From a checkpoint of a small transformer trained on Wikipedia.
Architecture: RMSNorm before each block, rotary positions, no biases in attention or MLP, untied embeddings.
MLP neurons of a small language model. Each row is named by its layer, matrix (gate and up: input weights) and neuron, and shows model dimensions 16-143. Each number is 50 + 12 x the weight over its row's rms, rounded and kept within 0 to 99. A neuron's up and down rows have the sign that makes its largest values positive.
After each neuron's rows, "fires in" lists the words (lower case) most often at its 100 highest values on Wikipedia text that the model never trained on; "fires after" lists the tokens most often just before its 100 highest values on Wikipedia text that the model never trained on.

L5.gate350:46 45 52 61 73 44 53 70 54 56 50 48 55 53 45 49 39 62 70 41 32 43 65 86 35 40 49 59 47 71 65 47 60 49 38 68 61 59 43 61 53 38 43 26 53 39 63 40 57 61 82 56 40 48 61 52 64 60 45 54 58 34 56 55 29 50 55 50 17 44 57 73 49 73 41 56 46 40 41 44 51 64 51 39 37 35 68 51 34 33 43 56 46 30 58 48 62 36 53 49 49 56 46 57 26 57 53 51 34 57 69 61 32 46 50 51 52 32 30 44 50 72 56 66 85 58 40 72
L5.up350:48 42 47 46 63 45 44 58 46 33 35 41 76 47 48 55 30 56 51 47 51 58 47 61 38 47 88 74 39 32 55 27 40 61 53 60 49 58 52 46 71 42 70 60 45 45 34 60 34 51 65 42 29 65 57 53 56 60 66 35 45 54 29 47 41 29 54 55 52 61 43 46 41 69 46 44 55 44 48 60 23 36 47 44 54 52 46 47 53 51 36 23 43 58 39 51 34 41 43 64 33 55 50 53 42 36 73 46 57 74 43 47 41 60 70 46 52 57 45 48 60 58 25 43 28 54 54 33
fires in: "also", "alongside", "who"
fires after: " al", "ran", "ong"

L4.gate372:46 35 49 46 61 60 45 59 56 58 65 53 45 55 44 58 43 64 35 44 66 47 77 35 39 70 65 69 52 52 54 28 38 60 49 67 64 47 48 59 37 39 60 51 68 59 57 40 41 16 69 21 49 39 48 43 47 54 49 70 59 64 60 51 35 33 51 42 54 46 35 46 43 34 31 75 57 37 42 47 52 39 32 51 57 42 55 43 81 44 45 62 43 56 52 59 47 64 49 69 47 43 41 54 60 44 45 52 66 57 65 46 57 59 48 55 45 61 71 36 53 46 64 28 55 58 75 56
L4.up372:47 54 50 45 63 55 48 43 42 56 45 36 29 44 49 44 58 34 32 31 31 52 32 33 40 64 41 58 43 34 62 55 58 72 58 48 40 51 72 43 45 64 55 41 38 59 53 32 62 59 53 27 51 53 39 48 62 45 49 58 52 36 69 59 73 31 61 40 48 48 71 40 41 44 71 50 40 72 43 62 50 55 47 44 62 51 63 57 58 71 50 54 46 61 54 53 37 49 41 52 39 66 41 43 60 46 62 53 61 57 67 50 52 45 46 56 55 48 56 53 52 72 57 51 52 46 50 64
fires in: "two", "title", "battle", "style", "little", "television"
fires after: " t", "t", "it", "e", "y"

L2.gate30:41 42 50 85 42 50 61 48 39 55 58 28 31 47 28 69 53 56 39 52 78 42 57 57 68 41 72 54 51 60 88 48 57 45 35 34 51 49 63 56 50 43 59 48 44 68 48 38 56 48 58 33 82 50 64 55 49 69 58 59 49 36 53 45 77 49 61 60 46 22 61 46 44 58 64 47 52 43 52 63 53 73 57 53 52 45 45 50 70 45 62 54 52 50 58 58 40 41 47 63 43 40 49 39 48 64 34 54 39 33 40 43 58 46 50 53 60 41 45 50 59 51 44 51 56 56 40 70
L2.up30:62 44 62 84 20 42 50 66 49 63 69 37 29 72 25 59 59 67 66 38 68 51 49 57 34 48 39 47 32 71 74 56 38 59 25 45 52 53 61 61 45 41 59 50 54 60 36 46 27 56 47 47 61 48 53 64 66 59 60 41 45 55 44 56 56 55 36 62 38 32 56 53 24 64 57 59 55 55 56 52 56 70 68 37 46 68 51 47 56 51 63 40 50 46 59 44 59 55 49 53 79 40 35 42 70 60 36 65 28 41 55 52 37 52 62 61 34 29 52 50 43 54 32 49 36 51 37 58
fires in: "up", "cup", "upon", "mudpuppy", "occupied"
fires after: " ", " s", " C", "c", " S", "p"

L4.gate132:46 63 57 60 48 69 67 34 43 42 43 57 48 46 44 45 40 43 53 45 66 51 65 55 51 47 70 48 60 39 52 51 62 27 37 37 40 31 42 40 69 26 61 50 22 46 55 63 82 56 29 57 48 42 45 49 56 42 37 43 29 41 54 58 52 55 41 60 47 46 66 40 46 53 56 52 61 66 40 65 51 64 66 76 41 51 60 61 76 54 63 48 33 36 50 29 32 61 64 43 50 43 59 65 64 78 47 35 70 43 52 51 69 57 71 58 61 40 61 59 62 59 42 50 69 44 55 55
L4.up132:38 46 67 45 63 72 67 45 59 41 40 64 55 25 44 52 39 45 41 50 55 68 47 37 48 37 54 51 55 51 53 35 75 41 53 46 48 51 29 34 46 41 49 46 30 37 66 57 54 68 31 49 36 59 49 38 48 61 63 43 39 62 51 47 79 55 12 56 46 44 63 62 62 74 67 54 60 52 43 75 48 64 48 41 32 40 58 41 47 50 56 24 41 54 46 37 44 42 43 32 71 51 32 63 58 47 55 33 70 60 38 54 46 68 48 62 56 44 70 82 38 49 65 48 70 31 48 24
fires in: "he"
fires after: " H", "H"

L2.gate28:50 42 51 53 51 41 55 41 48 36 52 47 69 38 47 59 39 48 33 73 67 51 70 32 55 40 48 41 43 57 58 37 50 40 45 51 40 61 64 78 61 31 67 53 63 40 61 28 47 59 37 42 26 31 49 44 48 40 56 75 70 53 29 56 32 60 39 68 63 42 25 51 61 52 50 44 53 45 51 60 40 55 68 61 60 48 64 41 36 50 46 57 35 53 64 60 44 40 53 48 44 66 46 60 49 40 23 68 49 29 50 51 55 44 59 64 72 59 24 37 58 29 52 54 36 08 35 44
L2.up28:46 39 54 52 53 29 35 53 35 31 64 48 64 39 42 52 58 46 43 52 54 61 52 37 68 44 36 63 46 47 72 41 58 61 38 67 26 51 32 44 55 31 61 54 69 43 45 26 46 55 50 49 40 54 63 34 63 40 37 53 54 73 20 47 48 69 54 56 51 44 40 57 65 33 51 51 44 46 26 30 42 65 70 43 62 58 71 61 50 65 41 60 46 65 69 69 66 42 55 65 79 50 38 44 41 25 29 62 38 29 55 31 47 56 59 49 83 64 53 46 57 45 56 47 67 38 42 26
fires in: "year", "years", "adam", "campaign"
fires after: "y", " Y", "d", " c"

L2.gate323:46 52 55 55 55 36 65 69 38 39 33 46 56 57 43 53 48 55 52 35 33 76 48 66 45 53 73 59 58 35 58 65 57 56 48 53 41 40 45 33 34 45 50 49 55 69 26 45 53 53 60 28 45 56 58 52 68 67 49 34 43 30 70 39 34 42 33 45 36 31 65 36 67 72 38 42 63 33 46 47 42 37 48 41 57 79 56 52 45 43 50 49 34 57 47 37 37 59 36 56 30 59 58 42 55 63 62 42 49 43 34 66 50 45 51 61 61 67 66 73 31 55 64 53 44 54 62 39
L2.up323:20 58 71 54 18 44 60 47 42 49 42 52 52 49 64 61 44 30 47 33 51 65 52 57 44 68 44 68 60 41 57 65 61 65 48 54 54 40 26 40 35 35 50 36 58 68 40 33 55 73 51 55 63 47 38 32 52 48 50 49 62 31 64 61 68 44 43 56 54 72 66 48 58 44 54 26 41 61 46 61 43 72 45 32 26 61 50 58 43 32 35 61 32 30 39 37 56 51 40 47 49 25 34 50 51 62 74 51 34 32 63 58 69 60 44 51 43 50 51 54 56 50 69 40 43 57 58 45
fires in: "2010", "2019", "2012", "2018", "2011", "2013"
fires after: ",", "|", " H", " b", ";", "ember"

L5.gate39:42 38 79 62 63 36 59 63 51 42 41 74 65 39 43 55 73 56 54 51 67 54 40 38 45 38 59 41 58 47 50 54 24 49 56 51 38 61 47 69 53 47 47 45 66 40 49 55 42 65 38 52 39 46 38 59 53 70 65 28 45 39 55 64 59 55 45 67 39 60 52 59 60 49 50 56 73 79 50 69 59 44 57 41 56 34 52 38 64 42 50 43 66 35 43 56 43 62 57 48 78 32 54 69 50 41 31 36 42 57 75 53 60 64 42 71 65 48 66 64 22 45 78 68 37 42 13 56
L5.up39:28 35 70 49 51 28 53 40 55 50 59 53 62 35 61 51 27 62 38 59 53 46 35 66 38 61 66 72 51 47 53 46 70 61 51 58 49 51 36 60 53 32 67 51 47 48 28 43 66 18 60 55 45 59 68 41 41 50 62 50 52 36 47 65 48 49 54 68 36 46 42 65 43 51 47 34 76 52 50 58 24 61 44 28 62 48 22 49 43 57 56 55 45 56 65 44 70 48 49 46 53 47 50 39 54 32 64 66 39 67 57 32 52 40 46 62 57 34 69 68 36 51 76 44 56 37 46 64
fires in: "third", "new", "main", "air", "high"
fires after: " th", " m", " a", " N", " n", " A"

L5.gate307:37 41 40 66 48 38 49 61 37 64 62 56 67 52 28 69 65 62 55 40 65 56 33 44 38 45 51 62 42 69 73 28 40 46 42 65 54 58 66 77 36 45 39 45 50 49 50 50 55 42 50 46 58 29 48 51 38 48 58 41 40 34 22 36 17 46 49 53 47 40 35 37 59 51 57 20 54 63 56 47 50 55 57 64 37 50 54 47 35 75 65 40 48 49 51 48 58 39 41 54 74 58 59 58 52 59 56 46 65 71 67 64 51 30 33 51 56 19 52 28 64 36 47 46 55 55 57 59
L5.up307:60 54 35 45 44 43 43 46 62 80 28 61 35 86 52 50 32 49 35 60 43 43 60 57 62 42 46 43 46 40 29 60 28 58 58 51 69 53 29 49 51 42 52 57 50 65 41 66 43 40 35 25 40 47 46 71 24 43 46 51 35 55 46 29 47 67 28 56 45 50 49 52 43 51 54 37 39 70 63 62 54 58 41 32 43 65 33 40 34 50 61 42 42 53 70 60 41 43 60 37 43 45 48 40 64 47 65 40 63 31 31 43 42 41 57 57 58 63 46 44 42 24 50 50 42 24 52 55
fires in: "while", "original", "originally", "highest", "thomas", "white"
fires after: "ig", " wh", "h", "at", "th"

L8.gate131:60 52 41 63 44 88 56 55 55 78 45 44 59 55 50 50 45 68 34 44 58 39 37 57 59 46 53 56 52 31 67 34 41 58 81 64 37 45 34 49 30 68 65 52 71 54 47 51 60 49 64 60 66 64 66 51 42 57 32 55 31 46 53 51 38 56 48 46 62 22 39 49 69 65 68 58 41 59 68 48 59 49 46 42 26 75 67 42 39 50 48 44 55 55 73 50 54 47 66 46 47 26 56 48 48 47 48 59 45 56 27 40 38 63 35 38 59 28 58 43 59 38 60 51 43 48 48 42
L8.up131:76 39 58 74 66 72 57 52 33 42 38 69 48 49 67 39 67 48 49 64 49 45 55 45 37 59 36 51 31 70 63 60 67 41 31 36 47 44 51 41 46 61 68 46 48 33 49 64 45 42 65 48 51 55 59 17 52 62 21 37 41 37 44 45 61 57 56 49 58 39 59 24 29 51 75 20 54 64 44 45 71 46 44 47 30 50 38 60 45 49 72 44 69 43 64 52 30 54 51 59 55 33 34 77 43 53 45 60 37 40 47 64 46 48 36 61 51 56 51 41 58 58 64 46 50 34 51 39
fires in: "when", "where", "background", "california"
fires after: " w", "b", " B", "if"

L6.gate374:41 40 55 49 36 55 45 53 28 42 41 57 70 50 39 36 48 75 30 64 31 39 50 30 34 77 42 24 59 53 54 36 48 50 41 60 52 59 50 60 42 60 33 54 67 54 42 53 36 31 43 63 60 60 43 68 33 46 75 57 31 59 27 60 42 46 60 49 51 52 23 52 41 46 40 52 53 60 92 83 50 42 42 38 59 54 28 42 43 56 46 48 68 33 69 56 57 51 66 59 41 52 63 51 35 65 38 39 50 47 58 47 64 58 38 47 69 43 47 76 50 50 44 48 64 55 61 50
L6.up374:43 41 55 57 57 57 56 20 74 66 53 28 54 55 41 35 41 51 49 59 45 56 41 66 64 47 59 47 29 48 55 73 76 43 65 52 52 42 44 43 57 37 56 44 80 32 45 44 56 68 42 18 53 56 79 28 66 67 61 58 44 53 60 41 44 41 51 40 37 38 49 55 49 47 62 53 33 30 29 37 37 59 44 66 57 53 37 42 72 47 48 43 74 66 39 33 48 52 71 36 63 51 49 51 49 65 58 54 15 65 41 40 46 24 52 50 57 43 28 41 57 61 54 30 63 26 53 51
fires in: "first", "father", "family", "film", "force"
fires after: " f", " F"

L5.gate11:40 45 62 44 55 34 38 42 28 54 32 27 43 45 39 60 37 44 45 46 46 40 45 34 57 54 67 75 47 57 57 55 44 54 65 57 36 42 33 50 34 49 47 35 57 67 51 64 76 49 41 44 82 66 40 53 48 41 44 37 53 45 66 60 54 55 44 49 44 64 50 51 56 56 71 60 49 50 50 40 61 29 59 80 68 22 52 47 39 76 25 56 50 61 54 67 61 54 51 70 26 36 64 55 35 49 47 43 39 51 58 49 37 51 54 58 43 33 50 76 32 45 66 42 47 42 67 52
L5.up11:35 36 58 71 53 50 23 34 40 50 58 61 71 55 43 24 38 56 35 28 43 56 64 36 55 50 43 43 24 60 48 37 41 61 46 53 74 59 46 35 38 47 42 69 66 30 51 58 46 32 44 45 59 70 40 52 36 51 62 57 53 55 57 45 69 56 52 42 33 57 64 43 48 46 29 47 65 24 64 42 40 68 71 42 57 69 45 49 52 47 39 53 65 53 45 60 61 50 62 48 51 44 52 62 50 32 66 58 68 31 73 72 51 60 37 59 41 52 70 31 42 47 54 64 33 34 39 53
fires in: "government", "governor", "highest", "german", "northern", "chief"
fires after: "ver", "er", "he", "her", "ie", "ain"

L4.gate124:60 32 46 55 66 39 58 52 56 18 66 50 63 53 38 65 27 52 58 37 61 71 62 56 43 51 60 56 53 59 59 56 43 43 50 44 45 59 45 55 54 51 71 69 42 54 55 35 54 46 49 67 42 44 72 51 66 50 65 44 50 33 46 39 45 50 31 38 45 37 37 41 47 46 63 58 69 54 35 46 52 49 57 77 49 47 58 41 48 53 50 34 77 36 62 62 65 68 59 55 38 48 53 54 62 57 47 53 56 41 56 77 64 71 72 60 71 45 34 53 67 61 63 54 39 50 70 61
L4.up124:51 40 36 63 41 26 56 45 68 41 52 56 54 45 68 83 66 43 51 37 71 42 51 62 55 63 68 66 26 66 47 61 65 30 56 56 57 51 54 35 53 50 26 50 58 62 40 35 59 41 73 62 54 37 41 49 51 52 29 49 33 37 47 64 44 31 59 67 40 34 54 39 57 62 64 64 40 43 33 58 24 49 41 70 48 62 56 32 49 60 67 47 74 49 52 68 46 57 41 34 51 29 78 58 51 57 46 41 57 53 42 42 74 60 52 59 46 41 55 41 64 62 43 52 40 36 34 42
fires in: "would", "could", "will", "world", "still", "may"
fires after: "ou", " m", " w", " o", "or", " st"

L4.gate69:68 34 57 43 41 65 55 63 52 48 48 66 60 64 41 49 36 51 50 54 43 57 30 40 34 37 33 79 79 62 73 34 61 49 48 50 51 36 69 49 55 47 77 30 43 40 59 56 43 31 65 56 28 67 59 41 55 66 43 56 69 41 44 53 40 55 44 59 45 46 41 42 45 58 45 38 45 45 61 74 38 64 35 64 40 64 61 45 46 49 64 58 59 40 50 61 63 34 43 37 58 43 64 66 59 43 37 45 49 59 55 46 52 64 76 44 74 29 43 60 40 39 51 62 59 46 45 55
L4.up69:56 40 14 34 30 60 53 69 51 29 54 49 40 67 31 50 53 66 40 66 40 52 57 35 58 40 50 69 40 63 57 60 52 36 51 41 71 65 37 55 37 26 56 34 23 50 41 59 35 54 60 33 32 51 68 44 36 53 44 67 66 47 61 61 24 76 38 49 37 33 38 56 51 55 53 50 50 58 56 51 37 67 36 42 34 55 43 51 58 24 47 28 53 41 38 45 51 48 43 58 65 60 55 69 59 48 41 56 63 52 74 51 57 56 63 57 56 45 27 50 60 63 62 59 49 60 63 43
fires in: "song", "also", "can", "set", "sanders"
fires after: " s", " al", " c", " S", " t"

L4.gate358:33 24 54 53 62 43 52 42 27 72 48 62 49 45 60 40 48 57 54 42 67 46 58 54 41 66 44 32 57 35 63 44 58 34 62 55 42 67 46 69 56 51 47 46 55 48 43 55 39 41 46 47 74 53 35 61 58 52 56 32 75 61 49 44 60 64 40 61 39 34 30 72 61 48 32 30 72 55 28 48 47 46 59 48 62 32 33 43 68 62 55 63 75 67 55 49 53 38 59 54 70 71 55 55 48 49 46 48 43 39 52 57 35 67 33 38 37 61 71 43 22 53 51 69 36 57 40 65
L4.up358:42 51 55 68 54 53 67 61 51 48 47 55 39 41 34 39 59 57 70 47 25 58 64 71 50 57 57 55 63 49 64 50 35 60 34 41 54 37 78 43 49 56 49 46 61 59 55 72 57 55 49 39 54 57 57 69 46 37 67 53 55 46 53 56 62 44 36 36 29 54 35 30 42 42 62 64 66 37 39 40 28 60 63 72 57 50 64 58 61 62 52 35 48 43 31 56 51 37 49 55 40 59 43 57 51 76 42 55 69 53 52 66 44 70 69 48 56 45 67 51 50 54 50 71 40 54 67 39
fires in: "it", "opera", "other"
fires after: " I", "I", "er", "p", " O"

L2.gate183:38 36 43 46 41 29 59 72 63 32 46 53 39 48 50 54 29 55 61 44 48 57 75 34 42 40 59 56 46 75 49 36 70 33 37 40 49 43 42 37 50 55 34 57 73 50 45 35 42 39 38 50 57 57 47 31 68 60 42 54 31 27 59 47 71 57 38 62 38 59 60 56 57 33 70 38 47 36 47 31 60 41 44 48 53 57 61 53 45 52 54 68 60 57 53 40 53 42 26 60 26 29 63 43 38 44 67 49 25 55 65 49 41 59 49 39 30 47 48 69 48 38 51 59 39 50 79 52
L2.up183:49 55 50 53 48 58 48 56 56 46 37 54 41 46 40 38 26 32 29 44 53 50 36 33 68 45 45 48 44 40 42 42 56 16 54 53 61 43 21 55 58 55 52 52 47 61 33 71 31 46 35 57 57 46 46 41 51 42 37 47 44 29 49 51 51 49 44 43 53 59 70 59 40 31 49 55 61 35 53 48 51 36 63 58 65 60 61 45 36 37 54 66 47 56 34 65 55 42 36 50 38 43 57 62 60 52 66 58 28 51 39 42 39 40 52 44 57 52 54 44 71 27 52 62 69 50 65 50
fires in: "both", "blues", "blue", "black", "belek", "berlin"
fires after: " B", "ot", "B", "e", " b"

L2.gate153:52 35 58 57 46 43 45 56 37 51 64 39 64 44 49 68 59 53 68 45 55 50 59 46 59 57 46 43 35 60 49 53 62 47 60 56 40 59 85 41 49 31 40 48 43 52 63 43 54 60 55 36 45 64 33 49 45 67 57 32 47 33 41 35 49 45 52 49 32 43 53 50 41 42 72 65 53 63 36 56 67 36 64 41 67 42 61 47 49 51 44 66 60 69 69 56 43 48 56 61 43 41 65 74 67 49 32 49 48 51 63 59 37 60 68 51 76 65 44 52 47 33 69 48 51 75 62 60
L2.up153:45 52 48 48 32 40 39 51 51 48 61 44 57 33 59 61 56 41 38 41 70 51 65 42 54 43 59 32 42 53 53 44 56 47 44 61 43 69 64 46 46 38 52 49 45 51 64 49 64 50 45 47 62 42 36 66 37 38 81 50 60 35 44 32 36 61 45 57 43 60 35 75 51 46 62 54 51 53 44 64 39 46 54 42 60 33 73 35 46 49 59 67 37 34 38 60 48 48 43 33 48 14 39 54 60 59 58 25 48 56 48 54 52 33 28 45 61 42 51 58 45 29 52 52 44 42 69 52
fires in: "new", "became", "was", "name", "same"
fires after: " n", "ec", " s", " N"

L6.gate342:44 41 58 52 47 66 51 39 37 59 39 20 49 51 52 20 68 63 59 46 32 70 49 55 51 43 54 39 50 60 62 38 23 33 45 58 44 34 57 44 41 36 58 41 56 45 56 43 41 42 52 55 56 42 49 46 45 38 58 53 56 52 62 57 43 53 36 64 51 53 55 38 61 41 47 37 59 43 56 46 52 43 43 51 28 68 64 20 51 50 54 58 28 47 46 36 63 53 56 79 55 60 48 51 67 63 61 63 33 56 65 48 38 56 67 50 64 68 53 66 45 58 52 60 23 39 67 40
L6.up342:36 55 48 53 33 48 41 69 72 45 69 52 43 38 48 53 47 55 64 57 65 35 53 39 53 31 17 42 36 34 30 62 55 70 52 46 39 48 62 45 59 53 42 42 28 61 61 47 51 63 51 70 61 28 49 44 56 43 39 61 54 44 37 50 39 55 55 35 50 60 53 62 53 71 48 46 47 60 50 49 46 63 49 30 36 48 58 47 44 51 48 38 29 58 33 49 70 52 52 50 60 19 48 58 65 58 55 62 37 36 62 18 37 42 60 34 21 56 18 47 54 42 68 44 54 59 79 51
fires in: "been", "season", "those", "often", "even", "see"
fires after: " be", "v", " se", "t", "d", "e"

L2.gate27:36 55 50 52 33 61 28 49 34 40 60 58 67 44 77 68 35 74 58 51 53 56 54 39 52 58 42 52 48 41 55 72 44 52 55 68 47 37 42 71 29 17 43 55 68 59 58 23 54 58 51 33 59 42 38 46 41 52 57 37 66 38 73 38 30 40 69 51 57 34 39 47 67 68 45 42 50 44 54 80 62 46 44 85 54 41 37 55 38 58 53 65 59 47 47 49 51 51 29 61 30 48 49 30 66 53 41 35 44 55 39 53 51 47 39 45 52 46 67 63 70 44 49 47 65 53 41 40
L2.up27:52 57 47 36 58 53 46 40 63 67 55 30 32 68 69 59 53 61 61 41 41 39 29 53 21 55 49 37 74 51 52 43 56 60 33 50 49 48 56 37 37 50 46 60 59 44 57 52 63 72 45 27 57 42 39 69 58 47 57 70 41 42 33 55 48 41 46 52 30 50 51 41 55 65 62 72 35 47 72 42 40 70 49 57 66 39 42 55 43 39 77 61 43 45 33 39 55 62 38 32 51 41 32 40 46 46 40 50 49 38 43 56 61 48 48 21 54 47 64 36 53 37 50 58 72 49 43 48
fires in: "american", "become", "former", "becomes", "performer"
fires after: " A", "ec", "A", " for", "or", "um"

L5.gate109:40 46 43 55 42 61 53 47 75 36 58 61 61 44 59 44 43 80 62 58 45 68 54 68 47 53 46 49 57 43 66 63 52 31 59 61 43 23 73 50 55 54 36 54 53 21 36 40 17 19 45 51 41 74 59 55 64 64 49 53 70 61 41 37 52 47 55 57 43 51 42 68 59 54 56 45 62 48 60 59 37 79 53 55 70 63 42 51 56 44 23 45 42 42 63 29 50 41 56 53 44 61 57 66 43 59 58 44 37 26 50 48 33 51 70 64 57 47 48 33 42 60 53 45 34 31 48 60
L5.up109:54 48 52 61 22 46 50 55 41 56 45 44 41 29 42 65 67 79 39 28 35 34 33 52 47 60 34 68 58 51 79 46 52 43 37 52 36 46 39 78 54 58 50 35 44 61 42 69 52 65 36 43 55 34 60 48 62 56 59 56 63 45 37 53 37 37 54 70 33 50 37 58 63 65 67 42 37 54 34 47 59 63 55 72 58 31 60 32 36 48 59 46 70 32 52 54 53 39 53 51 60 38 63 45 34 61 57 56 50 65 44 57 31 44 51 54 55 55 52 38 53 64 60 57 57 43 73 39
fires in: "early", "each", "year", "years"
fires after: " e", " Y", " E", "E", "y", " A"

L6.gate317:49 60 69 51 70 58 55 52 58 33 52 67 57 39 62 52 43 58 61 58 59 28 22 46 41 54 64 61 40 59 38 51 43 46 52 49 55 83 25 34 59 66 46 49 52 50 37 44 50 33 45 48 54 46 55 46 43 32 54 56 48 53 46 41 56 70 58 37 57 14 45 56 35 47 56 57 80 53 80 75 60 62 53 43 45 64 47 48 60 33 45 68 49 59 52 51 43 59 42 62 56 56 67 70 62 37 58 53 54 78 47 59 58 35 57 80 73 43 34 53 50 50 62 38 60 55 54 63
L6.up317:72 47 68 83 51 40 43 45 33 56 63 46 45 49 43 57 56 50 35 61 59 52 23 61 47 37 60 55 27 35 57 47 41 45 61 44 34 65 30 50 40 62 64 56 58 65 54 51 64 28 36 42 34 66 32 51 46 68 43 56 49 49 41 47 39 50 41 47 33 46 61 51 43 39 54 38 42 40 41 56 59 48 51 40 47 49 20 39 60 58 43 44 53 36 63 50 33 68 73 69 57 63 65 51 54 46 52 67 55 61 60 50 50 74 41 51 60 34 70 37 51 40 73 63 52 33 32 36
fires in: "where", "when", "guitar", "power", "figure", "powell"
fires after: " w", " g", " p", " P", "ig"

L4.gate149:57 41 53 46 63 48 73 55 58 40 71 45 64 49 42 52 29 57 42 63 56 63 54 42 52 38 58 45 53 55 56 44 46 46 36 43 51 34 42 50 55 55 74 50 41 37 43 52 59 69 36 76 36 38 57 62 61 62 44 70 42 39 45 50 45 73 53 36 64 52 70 67 55 44 58 60 64 56 72 68 51 58 44 51 35 37 20 53 42 37 16 43 53 73 61 40 44 39 51 56 63 38 72 70 35 68 53 45 60 76 54 43 49 59 66 64 40 41 49 63 53 44 54 53 77 34 53 56
L4.up149:32 36 51 48 56 50 66 63 41 35 44 73 60 36 59 42 67 52 60 30 46 84 40 32 36 48 76 53 54 61 41 66 65 61 62 58 47 58 48 48 46 50 49 57 28 51 60 43 67 61 65 45 44 55 39 56 61 59 50 29 43 33 43 55 50 51 38 56 43 64 57 67 65 63 51 58 58 58 54 62 54 57 44 41 46 57 47 41 50 30 61 80 45 64 76 43 39 51 61 15 53 47 49 54 40 48 50 39 52 40 43 51 42 63 52 54 59 19 52 38 37 41 41 51 59 35 47 40
fires in: "she", "he", "shelton"
fires after: " H", " s", " S", "S"

L5.gate104:39 38 43 60 39 40 52 55 42 39 13 40 30 51 65 56 49 56 53 55 54 43 50 44 29 36 42 45 49 50 78 48 39 26 53 37 68 45 60 44 33 43 59 34 53 47 47 53 48 25 45 57 39 52 32 53 46 50 41 56 70 36 75 75 34 61 51 53 49 41 48 56 64 53 54 42 53 53 58 66 58 65 60 55 68 31 53 48 63 56 63 30 75 55 35 69 43 36 55 51 49 40 67 70 45 19 40 38 36 46 52 61 60 54 61 67 48 49 57 46 51 33 46 42 30 55 46 54
L5.up104:53 57 58 52 37 48 48 54 70 59 55 48 54 39 48 45 60 51 48 43 39 47 49 68 54 41 68 65 62 61 26 44 55 62 55 62 56 73 75 52 28 60 38 42 56 43 52 59 32 59 64 39 54 44 54 53 27 55 52 30 36 44 61 26 47 32 44 69 22 59 63 37 50 53 58 54 58 44 57 53 41 58 67 50 50 32 55 42 80 55 34 44 52 53 56 36 66 52 36 38 37 57 45 60 68 53 37 44 15 57 56 44 45 64 68 59 49 59 58 53 42 41 63 43 56 58 57 49
fires in: "also", "after", "become", "appointed", "within"
fires after: " a", "s", "om", " al", " s"

L4.gate162:51 51 48 40 54 42 38 63 56 57 47 59 51 89 46 16 62 48 58 47 35 46 68 46 67 60 53 42 65 37 40 69 17 36 46 43 52 45 55 40 59 58 60 44 62 57 41 55 43 65 54 64 50 51 57 58 57 59 77 49 64 45 38 44 44 45 66 65 72 40 64 57 56 37 47 61 55 50 72 48 41 58 58 43 46 39 52 36 29 51 38 47 40 65 58 39 41 48 61 61 59 49 77 45 46 57 56 54 41 41 68 66 63 48 48 52 62 52 49 48 33 69 56 51 65 28 54 58
L4.up162:75 61 44 39 31 49 70 53 43 45 63 53 26 61 53 42 59 47 59 58 44 37 67 58 47 53 36 65 38 57 49 52 40 49 39 47 56 38 55 55 40 64 60 34 70 56 48 62 37 30 28 55 52 50 43 57 36 52 60 45 38 63 42 47 51 61 65 50 73 29 68 55 55 48 97 54 40 39 49 53 57 46 31 49 57 60 53 65 63 49 54 48 42 57 56 56 48 63 51 63 47 74 33 40 68 43 29 84 36 73 55 52 39 55 34 58 45 58 37 61 43 34 53 46 80 35 64 56
fires in: "against", "private", "england", "grand", "group", "providing"
fires after: "ain", "iv", "l", "r", "v"